{"num_hidden_layers": 9, "hidden_size": 768, "num_attention_heads": 12, "num_key_value_heads": 12, "head_dim": 64, "intermediate_size": 3072, "vocab_size": 50257, "hidden_act": "tanh_gelu", "norm": "layernorm", "norm_place": "pre", "norm_eps": 1e-05, "positions": "learned", "qk_norm": true, "attn_scale": 0.13, "bias": "all", "tie_word_embeddings": true, "parallel_block": false, "init": "normal", "init_std_qkv": 0.0204, "init_std_o": 0.0204, "init_std_up": 0.0204, "init_std_down": 0.0204, "optimizer": "muon_variant", "learning_rate": 0.0117, "beta1": 0.95, "weight_decay": 0.0, "lr_head": 0.00464, "max_grad_norm": 0.5, "warmup_steps": 0, "schedule": "cos", "final_lr_fraction": 0.1, "batch_tokens": [131072, 262144, 524288], "max_seq_len": 512, "doc_mask": true, "train_tokens": 1400000000, "max_steps": 4607, "dataset": "wikipedia_en"}
MLP neurons of a small language model. Each row is named by its layer, matrix (down: output weights) and neuron, and shows model dimensions 368-463. Each number is 128 + 24 x the weight over its row's rms, rounded and kept within 0 to 255.
A block is one neuron, or neurons of one layer that tend to fire together. After each block is what it responds to, as a language model described it from the Wikipedia text at the highest values.

L4.down964 [157 160 105 101 120 145  83 136 106 104 116 102 155 137 154 112 114 151 127 117 148  98 122 131 112 166 129 124 111 118 133 159 127 115 121 139 110 100 156 159 149 100 109 136 167 148 153 147 131 138 169 149 135  79 164 136 123 140 105 113 174  72 134 136 128 148 156 146 125 140 133 116 124 132 142 118 153 112  94 122  87 132 130 136 110 123 109 106 103 102 152 113 149 107 135 112]
L4.down1745 [118 149 106 108 117 147 135 151  93 121 113 136 126 152 139  79 110  92 157 144 120  87 123 149 210 138 121 131 130 164 148 111 144 128 123 111 124 150 111 142 137 143 113 109 135 147 146 143 129 112  88 138 146 135 126 163 132 159 159 145 124 120 154 141  73 150 154  89 144 106  94 143 139 157 135 123 101 105 128 107  98 103 139 154 149 146 119 115 130 135 143 131 161 179 110 136]
L4.down2586 [125 122 107  95 128 149 125 166 106 137 110 122 133 125 138 142 104 137 135 120 136 100 154 106 172 181 147 143 163  95 146 123 151 153 158 127 161 110 161 113 110 136 101 122 105 129  98 137 142 120 109 126  89 136 125  86 120 173 131 151 108 149  89  84 135 157 151 123 149 153 169 178 129 137 161 144 185 136  70 146 111 149 127 101 105 134 140 126 137  97  94  98 107 118 119 155]
L4.down2872 [110 175 147 133 164  73 129  94 118 115 138 111  96 101 114 115 111 132 154  92 120 121 165 140 133 151 142 181 107 122 100 130 115 139  91 108 140 141 160 117 161 160 148 117 135 122 127 135 118 101  47 116 154 120 117 154 144 124 145  96 160 127  50 115  99 133 122 132 171 132 143 135 149 108 109 128 114 147 105 142 107 137 156 130 104 136 137 124 101 211 122 140 136 109 136 168]
Range connectors after a number, mostly years, that link to an end value: the en dash in 1428–1444, "to" in 1982 to 1998, "and", "until", "since", also page and score ranges.

L4.down76 [123 162 127 121 119 110 126 132 105  97 153 135 148 112  53 120 100 122 101 114 116 171 127 108 134 138  90 142 136 111 160 156 118 121 133 142 122 105  99 148 161 117 115 109 155 118 120 133 128 131 140 150 155  74 121 165  98 144 142 105 129 133 121  89  83 132 131 150 199 155 106 134 128 140 155 121 151 135 133 152 119 105  74 122 125  81 162 176 138  97  99 176 131 104 100 159]
L4.down2386 [104  96 112 130 122 122 123 161  46 108 177 151 118 137 145 121 122 114 142 148 137 143 131 148  95 117 124 126  70  89 144 101 150  92 104  76 143 108 134 126 128 144 112 130 130 124 148 147 118 127 155 140 152 150 142 151 162 167 128 122 164 112 166 114 161 106 154 160 139 109 145 144 138 169 148 149 150  68 165 128 119 125  95 148 134 100 141 118 159 119  59  79 101  97 116 102]
L4.down2533 [102 112 150 139 142 118 136 117  96 127 141 133 162 154 128 133  99 126 138 174 112 131 104  92 145 186 118 170 123  94 144 155 115 114 148 119 134 160 126 128 143 124 107 137 151 127 134 140 142 180 191 188 113 142 152 102 169 191 114 128 168 134 164 155 107 105 113 142 157  83 100 126 125 134 180  94 138 116 143 119 124 132 122  88 110 157 130 101 116 140  81 157 107 104 117 160]
L4.down3031 [ 72 124 126  90 117 140 142 122 136 138 131 133 127 151 134 130 124 113 109 102 111 157 121 112 136  87 104 150 164 125 153 151 151 147 133 115 119 113 126 135 116 158 129 121 144 149 148 148 156 143 167 184 107 146 129 187 152 113 140 120 196  86  89 112 102 132  92 139 130 100 116  93 157 154 118 170 131 120 113 153  94 137 116 131  88 113 129 136 167 168 114 153 145 103 104 143]
Comma or final word ending a sentence-opening adverbial phrase or clause, just before the main subject, e.g. "As a scholar," "In February 2022," "In some homes".

L4.down218 [112 124 129 119 143 162 123 146  94 131 121 140 133 146 104 133 124 126 178 132  83  77  95  87  94  99  91 111 115 137 117 127 126 146 141 134 139 124 123 149 132 135 134 129 120 121 137 167 152 129  90 125 153 116  85 139 138 127 181 177  99  98  87 116 156 143 153 140 127 123 140 115 116 135 120 129 141 121 112 171 155 136 142  87 132 124 206 132 100 148 155 124 170 191 129 106]
L4.down589 [116 161 156 179 169 122 166 148 118  94  86  94 134 115 131 166 115 125 121 123  68 145 167 137 111 159 128 132 154  83 147 126 144 146 124 112 116 132 127 124 105 142 128 104 144 136  86 171 142 102  98 139 129 106 133 118 136 145 143 128 106 120 150 126 155 182 108 127 140 123 139 173  61 136  99 101 160 120 110 125 131  98 146 103 106  95 160 130 134 138 130 151 118 106 154  94]
L4.down1038 [139 130 141 164 132 148  78  99 139 144 134  88 177 116 121 105 136 112 192 113 109 102 104 116 131 144 161 177  95 159 158 127 131 115 127  84 106 112  72  85 159 142  96 134 111 104 136 120 136 145  98 116 153 111 111 137 143 136 149 176 127 168 131 123 115 149 106 104 105 154 100 134 159 117 145 154 192 105 163 128  97 147 122  99 168 118  98 147 141 122 136 116 175  86 105 162]
L4.down2624 [113 116  95 120 141 144  84 109 127 141 125 142 133 167  76  91 148 140 116 126 126 115 126  85 146 126 172 114 162 144 135 128 148 149 122 115 148 163 126 134 120 132 106 112  86 140 135  79 124 140 117 135 119 103 122 147 130 138 150 157 125 103 143 119 108 137  82 101 120  93 134 146 140 108  89  84  75 121 113 151 134 148 117 104 160 125 165 131 142 103 127 141 127 163 137 155]
Determiners opening a noun phrase, mostly "a" and "this", strongest in set phrases like "at this stage/time" and "such a ship".

L2.down62 [145 123 104 145 114  94 123 117 167 140 130 118 118 161  80 142 168 136 121 108 131 139 149 128 140 127 134 134 121 122 143 125 167  93 119 155 125 100 160 141  98 118  93 148 126  98 104 131  94  89 139 137  97 104 158 136 102 141 140 123 165 115  87 104 113 149 165 128 119 135 168  95 157 114 158 140 148 119 155 121 116 163 141 137 142 129 105 132 156 103 126  84  95  92 146 118]
L2.down64 [133 103 183 140  77 111 161 105 158 109  94  97 119  75 157  81 143 142 116 146 133  74 155 130 139 150 132 128 125 128 135 161 107 115 125 131  82 136 154 111 128 153 119  90 147 131 155 111 118 148 106 107 126 127 124 112 126 116 121 114  87 131 139 101 102 116 178 114 114 106 158 129  81 117 106 164  86 164 113 169 121 142 136 152 155 116 156 155 101 134 144 145 122  91  85  91]
L2.down110 [ 97 140  90 144 129 130 152 139 163 158 120 106 118 128 114 140 169 137 132 125 137 144 120 135 128 125 124 103 117 126 124 112 145 135 144 151 113 104 142 146 138 159 112 143 156 145 144 132 147 144  97 136 133 102 137 158 148 102 154 119 140 152 157 130  81 149 128 130 120 128 122 187 173 128 155 130 139 139 109 170 122  99 167  76 130 128 134 131 158 128 137 152 142 119 114 124]
L2.down337 [131 176 131 137 165 123 132 131 164 110 138 116 128 154 144 142 141 100 155 113 114 135  86 163 117  97 147 114 131 148 127  80 174  92 101  94 105  90 139 128 149 118 157 135 131 127  99 129 126 132  68  85 137 121 107 137 119 122  87 143  95 122 144 129  98 136 125 101 143  86 116 135 165  98 131 131 134 165  84 154 140 176 134  95 125 119 127 123 161 122 134 143 152 131 114 147]
L2.down396 [134 130 119 135 110 114 149 119 138 148  74 156 105  88 135 146 131 125  84 128  58 108 138 140 156 123  92 119 132 132 169 115 136 121 118 139 135 134 129 152 119 148 120 129  76 113 103 129 154 138 137 142 148 109 128 114 133 125 154 163 130 126 147  89 128 168  96 132 124 134  89 117 139 141 104  96 142  94  86 139 142 127 136 162  88 127 105 141 117 131 149 148 105 102  98  97]
L2.down987 [121 127 156 119 177 107 126 132 115  84 166 126 115 153  92 108 125 133 170  95 108 150 125 139 147 150 163 106 158 113 162 135 120 100 129  84  96 139 130 140 137 130 145  67 138 153 162 121 134 118  91 134 138 136 137 126 107 151 177 128 103 136 153  92 147 124 151 105 120 122 141 115 150 130  95 119 137 141 105 191 112 140 119 105 103 156 120 165 153 136 158 103 122 109 136 153]
L2.down1001 [120 186 119 145 142 132 109 134 168 178 164 114  82 174  84 134 119 107 128 126 147 157 130 126 139 123 114 117 107 112 144 162 135 129 118 132 137 147 119  98 127 122 107  66 150  97 113 120 166  68 145 118 154 105 105 161 102 110 153 114 142 162 108 135 141 123 107 139 138 137 105 101 119 135 100 112 156 140 125 133 116 141 150 140 113 100 150 110 132 153 164 144 164 100 133 117]
L2.down1168 [127 150 103 128 145  78 110  98 123 114 143 159 120 158 136 114 135 107 123 118 112 128 135 122 162  95 121 126  92 117 103 161 124 127 105 112 115 102 133 170 149 158 128  92  67 137 121 112 111 123 134 140 102 129 111  82 127 146 117 150  75 154 145 163 121 136 103 140 112  93 122 134 126 124 124 117 166 189 105 132 133 128 154 130 135 106 111 141 143 138 134 137 129 159 143 142]
L2.down1511 [111 103 144 139 167 139 113 150 153 119 141 128  65  93 110 119 105 128 149 113 153 147 103 126  83 107 126  98 137 115 114 142 126 130 106 146 133  92 141 184  91 129 112 114 138 110 132 132  98 120 129 137 134 109  97 102 109 157 117 123 103 133  75 176 130 138 118 120 127 137 112 113 143 133 132 114 112 159 158 104 150 127 152 122  79 152 145 135 165  77 124  96 139 129 161  96]
L2.down1592 [124 143 149 180 137 157 142 130 105 142 155 138  93 118 172 133 134 150 146  82 131 101 147 130 114 112 115 126  88 174 111  98 133 149 124 119 120 118 147 138 111 137 131 108 132 142 137 154 141  86  79  94 123 131 136 130 154 120 127 117 156 127 171 112 143 133 150 103 125  59 111 139 134 118 119 161 124 102 132 176 110 131 130 141 149  95 153 110  95 127 118 131 129 147 103 107]
L2.down1873 [150  98 119 129 100 152 106 140 159 129 156 149 113 126  99 142 131 170 130  97 129 134 165 131 135 141 171 125 134 137 167 160 103 147 107 113 120 132 150  90 144 159  81 101  93 149 146 100 150 101 116 113 135 123 136  69 129 134 104 118  93 153 161 151 136 149  72 139 115 143 158 136 137 123 146  97 128 121 145 115 155 141 151 111 132 113 115 156 137 118 137  86 116 103 112  67]
L2.down2008 [128 169 139 147 160 134 142 136 101 148 120 139 128 114 133 121 144 100 165 132 149 128 109 137 103 104 143 131 164 111  87 108 171 112 152 125 107 143 129 102 137 152 162 139 157 138 138 106 145 168 163  80 104  87 118  77 149  82 104 169 131 119 150 123  92 152 134  86  80  71 124 147 163 160 165 101 147  94  94 133  95 140 122 114 148 127 159 135  95 124 129 120 124 110 135  93]
L2.down2044 [106 125 144 120 103 107  77 115 143 147 130 145 168 136 130 230 133 134 132  90 110 110 185 137 141 141 150 127 104  79 141 120 110 111 128 141 106 159 120 112 132 139 172 140 115  94  74 152  85 129 131 114  70 126 122 122 120 123 165 143 146 154 112 126 134 133 121 148  85 121  93 125 124 126 109 113 145 110  85 123 140 166 136 124 126 149 133 120 126 116 152 104 129 165 119 150]
L2.down2313 [143 136 134 135  92 168 136 114 121  98 153 134 137 138 165 111 110 123 136 166 126 125 162 128 132 158 106 131 138 116 152 155 139 126 106 133  91 155 154 107 131 127 119 136 118 150 131 141 142 152  92 120 126 136 162 154 112 120 150 137  91 138 106 104 127 164 131 145 121 118 124 171 138  91 161 113 140  90 130 119 128 136  92 105 100 180 153 118 124 114  99 116 117 132 106  83]
L2.down2383 [189 128 142 138 134  92 128 147 108 140 150 158 142  97 115 184 151 136 132 163 158 178 142 112  85 133 112 157 131 104 151 149  99 155 145 142 109 131 178 132 154 106 141 113 111 146 123  82 153 136  88 143 110 113 115 146 136 123 132 138  96  75 174 121 123 143 150 158 100 137 151 134  93 121  72 161 142 163 145  95 140 122 125 128 108  97 103 138 143 117  98 132 116  92 110 132]
L2.down2810 [150 173 135 121 117 151 142 123 112 118 139 106 160 115  92  86 139 110 126 114 135 145 125 128  74  98  94 102 118 122 161 107 156 140 193 122 134 142 128 106 153 133 118 112 124 144  95 111 146  85 100 136 156 113 170  94 132 143 126 130 137 157 104 149 146 138 133 132  80 152 101 120 102 150 146 101 121 100 136 171 106  90 117 144 144 126 118 126 122 130 142 129 125 123 122 131]
Function words that open a clause before its verb, mostly existential there (there were, there are), plus subject it/he/they, this/these, which, such as.

L2.down139 [145 100 137 149 179 171 119 145 149 130 164 170 141  98 132 133 106 123 128 109  87 164  77 140 122  94 117 112 154 128 133 127 118 120  92 141 185 152 138 126 158 159  97 134 163 119 142 147 133 100 138 133  98 111 183  95 126 110 141 147 134 130 127 148  93 150 153 114 119 124 170 136 119 104 141 109 119 152 119  87 172 101 136 107  97 165 102 139 139 172 131 108 111 120 129 126]
L2.down304 [105 166 113  98 142 112 130 111 122 128 107 143 141 162 124 143 155 178 185  95 137 120 145 122 172  91 162 134 144 133 118 142 121 120 115 137 114 145 124 105  74 151 142 160 130 123 105 116 118  79 134 156 134 103 125 117 140 136 138 141 151 154 140 118 145 172 130 140 102 126 136 148 138 126 158 104 122  98 135 141 124 121 113  95 185 150 104 109 148 113 117 118 159 131 143 136]
L2.down841 [124 109 137 123 151 174 129 123 124 147 124 146 144 131 169 144 122 132 134  70 133 141 115 143 166 131 127 153 138 151 128  68 140 159 127 140 153 142 131 143 114 123 137  97 135 130 146 116 141 107 129 140 126 128 140 116  84 153 109 134 170 111 187 128 119 131  74 140 162 112 131 105 102 157 148 108  82  75 138 135 133  78 158 124  80  79 127 173 126 128 139 109 140 160 146 153]
L2.down872 [112 130 103 185 146 154 120 115 138 105 163 154 124 100 133 135 122 112 148 152 140 114 135 149 127 136 125 155  94 121 172 116 137 112  97 135 149 113 133 146 174 144 123 101 170 148 159 145 135 137 132  96 164 125 115 119  94 135 123 142 107 129 136 168  94 185 157 152  92 109 145 130 109 100 114 129 160 127 154 165 117 144 106 137 138 160 133 100 109 104  87 103 176 129 131  89]
L2.down1174 [ 90 128 113 129 141 118  90 140 127 126 138 144 138 129 161 103 142 160 177 128 121  98 126 129  86 128 138 138 167 184 136 122 139 122 132 124 136 118 167 116  89  95 138 217 132 140 140 130 119 145 155 148 161 103 150 108 114 149 166 128 107 158 108 144 192 163 113  88 113 141  97 119 103 130  94 121 174 134 133  99  68 141  97 152 109 129 126 111 128 155 131 148 129 102 131 146]
L2.down1200 [126 136 128 151  70 151 116 128  96 122 149 122 182  98  99 110 123 174 131 115  79 142 120 121 144  96 140 130 161 111 111  85 118 138 140 124 172 194 113 152  99 118 118 141 157 126 147 123 161 142 152 134 140  96 110 129 104 167 107 126 124 166 119 126 137  97 142 185 144  92 129  79 128 143 142 130 126 148 136 117 140  92 108 111 140 121  88 159 139 114 144 101 130 102 135 121]
L2.down1205 [ 92 165 131 144 117 140 112 100 136 146 138 132 141 149 150 120 129 110 115 102 121 131 141 111 103 130 146 115 149 124 105 174 131 152  54 130 135  75 120 125 123 126 173 124 129 139 115 110 132  97 144 145 133 119  88 160 158 152 112 120 129 176  91 106 133 139 118 128 137 165  79 119  87  90  89 130 123 132 165 117 112 133 118 111 141 160 128 121 107 161 149  87 165 114 154 141]
L2.down1251 [178 123  94 162 127  70 149 112 145 108 144 128 129 116 175  74 102  87 144 152 129 107 103 129 145  68 152  89 140 153 127 113 129 115 103 147 112 119 135 148 117 119 122 129 141 176 125 113  89 120 121 176 133 156 138 162 109 128 125 109 154 124  90 142  79  88 107 140 151 150 123 108 157 171 115 118 145 141 138  62 112 139 102 146 128 143 128 129 133 128 116 104 118 123 112  93]
L2.down1373 [134 132 140 157 136 115 137 136 138 121  99  97 113 134 159 141  81  85 176 132 121 140 109 112 108 124 144  98 116 126 140 135 115 122 127 138 179  99 103 142 139 111 131 103 137 134 166 148 126 141 104 159  83  99 102 158 119 129 148  95 132 111  87 153 138 162 109 151 118  83 164  90 127 146 104 147 160 150 114 106 105 132 131 123 113 149  75 137  94 151 110 124  96 144  94 137]
L2.down1380 [103 121 125 156 131 122 102 122 155 124 164 127 134 126 163 133 117 105 132 113  88 104 173 151 123 102 126 110  98 150 118 165 123 142 114  99 149 138 164 108  85 116 147 123 141 125 124 110 131 134 155 196 114 146 142 114 102 136 110 113 153 132  98  70 117 132 108 199 124 164 188  85  64 123  93 134 166 148 145 148 139 114 129 130 151 167 135 155 158 110  76 130 106 115 115 114]
L2.down1732 [ 83 107 108 134 128 165 204 150 101 119 131 121  95 158 125 113  88 134 152  97 146 146 138 139 181 148 129 102 153  71 144 116 133 133 103 112 105 142 125 165 137 172 100 121 137 120 135 116 163 159 137 137 106 143 169 129 127 112 100 123 115 108 124  94 137 133  86 135 129 122 150 111 129 167 151 122 154 133 118 142  84 124 116 184  93 142 122 120 173 130 149 183 128 140 113 147]
L2.down1886 [125 114 135 129 143 120  96 159  87 162 148  98 170 145 146 116 157  96  98 132 104 118 148 150 106 140 121  99 148 136 152  72 137 149 154 110 183 125 172  82 154 124 121 110 130 148 121 144 122 128 135 168 130 100 120 163 166 121 164 116  95 131 109 128 109 163  95 159 160  77  88 140 126 143 134 112 102 107 140 142 155 126  72  81 123 116 133 228 112 135 129 110 100 107 114 160]
L2.down1983 [ 97  92  94 122 129  93 127  96 178 111 140 149 165 115 107 133 116 130 128  98 150 135 102 124 132  70 114 144 122 131 123 145 159 119 144 141 145 150 122 153 142 156 105 122 156 114 176 160 107 161 104 113 157 159 125 114 137 130 123 115 142 176 133 148 117 129 155 143 130 119 149  70 108 128 147  97 131 145  98 120 108  94 166 138 107 123 127 133 163 124 163 136 132  42  73 104]
L2.down2147 [118 120 122 116 107 142  84 127 136 119 160 133 132 142 172 131 119 143 140 153 133 122 145 139 130 165 174 119 168 156 105 116 103 117  77 153 158 104 109  99 129 102 162 187 148 175 165 139  98 147 131 117 160  69 149 122 114 150 134  93 125  96 135 136 150 125 161 100 159 116 114 133 156 107 144 137 116 112  85  96  90 155 110 146 114 141 101 166 166 146 121 141 108 137 129 117]
L2.down2597 [101 133 130 158 107 137 117 105 141 125 106 144 132 116 142 107 105 131 147 113 120 153 107  89 128 143 131  94  85 119  68 111 187 108 156 120 147 126 128 137 140 104 151 145 123 127  92 135  93 138 133 134 105 188 116 151 135 181 141 112  94  72 158  57 164 116 142 143 122 118 135 143 139 135 149 146 163  86 120 136 128 124 105 172 122 126 145 145 113 161 132 109 103  74 171 137]
L2.down2848 [116 119 118 111 163 119  96 122 148 136 158  97 158 104 116  72  60 100 122 128 122  96 153 149 145 159 164 119 117 127  98 161 128 115 146 100  97  96 132 139 131 107 173 161 126 141 120 150 128  93 119 127 151 142 123 120  92 118 101 113 109 115 160 119 134 146 143 114  84  96 143 140 141 173 119 142  89 144 114 119 141 122 122 102 132 102 153 125 126 109 152 106 159 131 129  82]
Dashes, hyphens, and words like to, or, and that join two values in a range, mostly between numbers such as 5.8-6 cm, 1999–2001, pp. 36-37.

L5.down211 [169  85 143 146 149 131 125 119  99 160 174 156 155  98 115 126 139 123 133 134 102 131 141 156 104 130 139 169 139 126 134 126 137 170 127 145 102 152 134 112 183 132 100 143 125 157 142 110 162 137 105 130 116 172 139 172 152 136  85  86 176 155  99 145 124 126 120 150 133 135 131 128 102 133 164 109 115 117 156  99 110 147 181 174 145 168 119 116 117 152 119 129  95 134 161 135]
Sentence-initial dummy subjects before is/was/are, such as There, It, they, plus forward pointers such as following and below; weaker on place-name fragments.

L5.down2591 [137 121 125 113 105 116 139 141 115 118 116 126 140 133 168 118 120 138 153 144 117 121 140 111 119 145 138 115 154 141 140 109 123 110 119 131 115 118 190 115 122 154 115 147 173 130 147 127 120 150 140 149 144 154 166 129 125 118 115 141 117 140 137 130 122 126 122 145 115 162 124 121 120 126  85 114 109 124  77 115 152 134 133 140  98 147  96 166 191  96 152 129 182 146 105 189]
Function words and separators just before an expected number or quantity, such as more than 150, age of 14, score dashes in 3–2, table pipes before chart peaks.

L2.down21 [119  94 122 130 113 125 119 157 142 135 155 147 101 144 136 173 172 113 140 116 162 135 140 108 130 145 175 159 121 104 119 133 125 133 146 147 126 120 106 147  90  80 108 155 142  98 110 159 123  82 127  80 122 159 159 139 128 114 145 159 127 130 122  96 143 186 171 113 100 131 175 114 149 125 119  99 134 109 118 129 122 154 167 144 130 122 132 113 117  72 139 125 128 127 132 126]
L2.down462 [ 76  98 126 136  89 129 127 131 137 136 154 118 131 114 154 141 158 122 136 147 122 119 144 102 113 107 132 139 140 157 124 121 133 131 145 107 144 174 151 157 147 142 106  99 115 117 146  65 115  96 130 115 137 141 109 123 130  92 105 121 146 109 184  83 131 106 153 120 119  98  93 130 101 129 150  92 144 113 128 142 149 127 125  95 116 124 126 130  95 167  68 179  88  73 127 113]
L2.down551 [131 166 152 135 144 132 129 121 104 122 117  97 125 164 129 145 134 123 185 138 127 129 154 118 141 178 103 148  95 135 106 131 110 108 123 145 155 115  99  78  95 112 136 111 143 158 160 135 108 114 122 145 143 121 108 109  98 159 118 166 118 152 146 118 169 170  92 141  81 142 133 160 140 127 179 147 166 107  92 156 114 100 143 104 168 100 141 101 115 125 117 156 120 128  92 119]
L2.down815 [112 121 122 100 103 123 155 121 102 138 137 166 145 133 112 142 128 131 117 143 108 136 145 119 115 100 132 142 134 106 120 117 117 150 131 147 164 141 188 131 118  99  86 123 153 171  98  75 115 130 150 110 123  90 158 136 150 146 127 164 115 128 124 120 157 119 147  98 157 132  92 185 131 155 126 168 121 120 145 143 139 112 127 123 158 127 136  99 155 128  79 110 120  81 125  71]
L2.down1126 [ 85 151 149 167 112 120 135 127 135 125 139 158 139 102 120 130 110 134 153 136 132  82 124  97 119 160 134 101 127 110 106 127 120 174 153 100 146 163 115 116 118 123  81 101 132 118 136 142 133 123 117 103 162 120 149 148 147 166 124 134  87 110 115 112 143 109 155 186 139 141 154 112 126 158 133 144 158 108 166 146 119 116 148  98 117 131 101 160  90 155 108 112 105 134 103 148]
L2.down1150 [131 143 147 116 134 107 129 143 155 127 133 114 131 106 133 116  96 114  88 134 123 147 142 136 139 146 131 161 193 157 107 156 181 115 144  81 153 128 136 129 142 143 133 102 125 133 146 107 123 102 137 152 106 140 120 130 130 151 148 113 115 121 162 123 112 107 154 129 104 118  97 120 124 150 123  85 134 143 130 165  93  96 112 148 112 101 116 110  90 104 125 162 101 105 124  88]
L2.down1151 [140 115 130 121 114  99 154 129 146 134 115 152 110 119 112 154 150 119  95 103 105 139 150 161 119 143 135 149  84 174 128 103 180 108 141 128 154 109 103 150 151 116  72 144 126 110 145 130 140 124 122 127 150 149 168  69 125 150 104 167 114  92 182 164 156 157 125 101 161 112 114  81 124 149  93  77 135 112  93 108 129 123 178 113 103  95 113 143 163 151 135 145 105 149 136 139]
L2.down1224 [148 143 130 143 110 138 124 130 143 105  80 148 101 122 112 132 136 181 155 123 171  73 176 128 125 109 141  80 153 143 160 134  87 143 166 111 194  98 102 166 108 104 148 132 106 105 129 110 163 136 103 162  86 147 106 114 138 124 106 137 112 187  96 105 130  87 179 111 138 147  73  82 126 164 143 129 151 126 127 129 136 106 172 132 112 125  68 119  82  89 142 137 133 125 158 132]
L2.down1243 [112 139 132 103 137 141 136 104 150 121 111 158  91 103 142 128 132 127 120 139 157 138 148 108  93 123 109 111 138 138 131  87  98 138 109 158 144 111 156 123  97 115 104 122 154 139 134 111 129 168 145  80 113 122 138 111 135 125 153  87 164  97 132 153 147 111 121 148 108 108 127 122 149 138 138 101 133 109 140 133 132 139 151 137 156 191 169 155  60 134 125 139 155 102 136 119]
L2.down1276 [130 122 134 132 132 143  76 114  99 138  87 110 147 135  74 117 157 124 123 122 109 129 118 144  92 106  99 156  79 150 120 118  96 131 116 114 150 144 137 149 125 121 157 121 127 174 166 150  87 116 117  88 144 134 150 162 124 158  85 136 105 127 108 119 166 118  94 115 131 138 118 146 124 131 121 166 113 128 137 138 146 131 179 160 120 113 112 141 124 116 103 146 151 120 140 120]
L2.down1584 [191 138 151 118 115 129  70  90 120 112 128 130 127  84 113  85 150 132 103 131 113 100 120 145 138 157 167  92 146 127 111 145 113 127 106 156  93  95 133 134 152 123 131 139 170 101  91 125 153 104 162 126 134  97 139 122 139 111 140 120  93 155 108 117 125 139 129 102 117 123 162 139 117 122 112 149 149 151  90 122 111  61 144 137 139 169 123 146 130  83 142 128 173 137 142 144]
L2.down1698 [143 179 161 172 118 130  93 139 138 156 134 172 115 155 110 154 135 114  98 152  77 170 152 111  97 116 126 138 108 152  95 166 143 120 148 144 151 105 135  97 135 111 110 136 117 160  95 156 123 130 123  92 145 119 116 169 117 129 116 112 140 109 111 154 108 157 148 123 104 113 109 107 135 138 140 107 121 168 146 124 120 103  91  65  91 130 132 103 154 125 116 123 154 126  74 104]
L2.down1932 [137 119 128 134 126 118 108 157 100 135 126  93 143  95 105  95 126 149 124 156  86 141 127 114 149 110 101 142 110  95 146  76 109  88 135 169 126 148 154 142 171 147  73 177  99 116 154 149  95 172 179 111 155 160 141 116 129 110 110 138 139 120 157 140 127 135 120 113 152 103 120 143 167 124 113 113 142 122 131 121 152 174 126 149  67 116 136  82 135 209 207 110 109 109 117 110]
L2.down2052 [149 149 129 111 100 124 152 194 129 139 135  92 134 124 127 132 118 143 150 127 107 105 118 142 108 125  79 151 142  90 186 124 135 130 164 138 168 108 105 104 124 132 144 128 115 100 134 144 134 136 189 122 153 149 106 168 125 103 131 120 114  98 135 150 141 123 155 100 127 110 115 154  94 140 120 124 129 158 152 135 117  98 130 117 123 119 126 118 117 146 144 142 156 136  90  92]
L2.down2091 [120 111 124 117 115 125 118 125 129 119 120 144 113  92 157 154 134  92 129 148 102 143 106 104 140 135 138 129 119 150 131  66  78 143 129 149 161 156 133 103 145 134  74 143 117 111 179  98 142 138 112 139 128 168 108 128 105 147 125 104 158 115 179 142 150 112 205 132 150 116 161 137 152 148 184  92 144 111 117 105 138 131 131 122  97 128 147 133 100 155  99 130  84 149 124 133]
L2.down2743 [164 107 130  91 142 141 118 127 110 138 123 161 148  97 172 136 130 112 128 108 130 121 126 116 122 118 154  82 188 141 100 174 159 131 173 141 139 193 151 122 114 126 126 117 115 150 100  67 162 119 127 136 124 120 132 100 129 160 134 104 104 101 146 184 114 137 151 106 108 133  87 126 134 139 111 134 176  83 133 127 169  99 107 101 127 143 126 117 109 183 133 147 121 120 138 106]
The final token of a fronted time phrase before the main clause, mostly the comma or year digit, such as in 1923, / Two weeks later / At that time.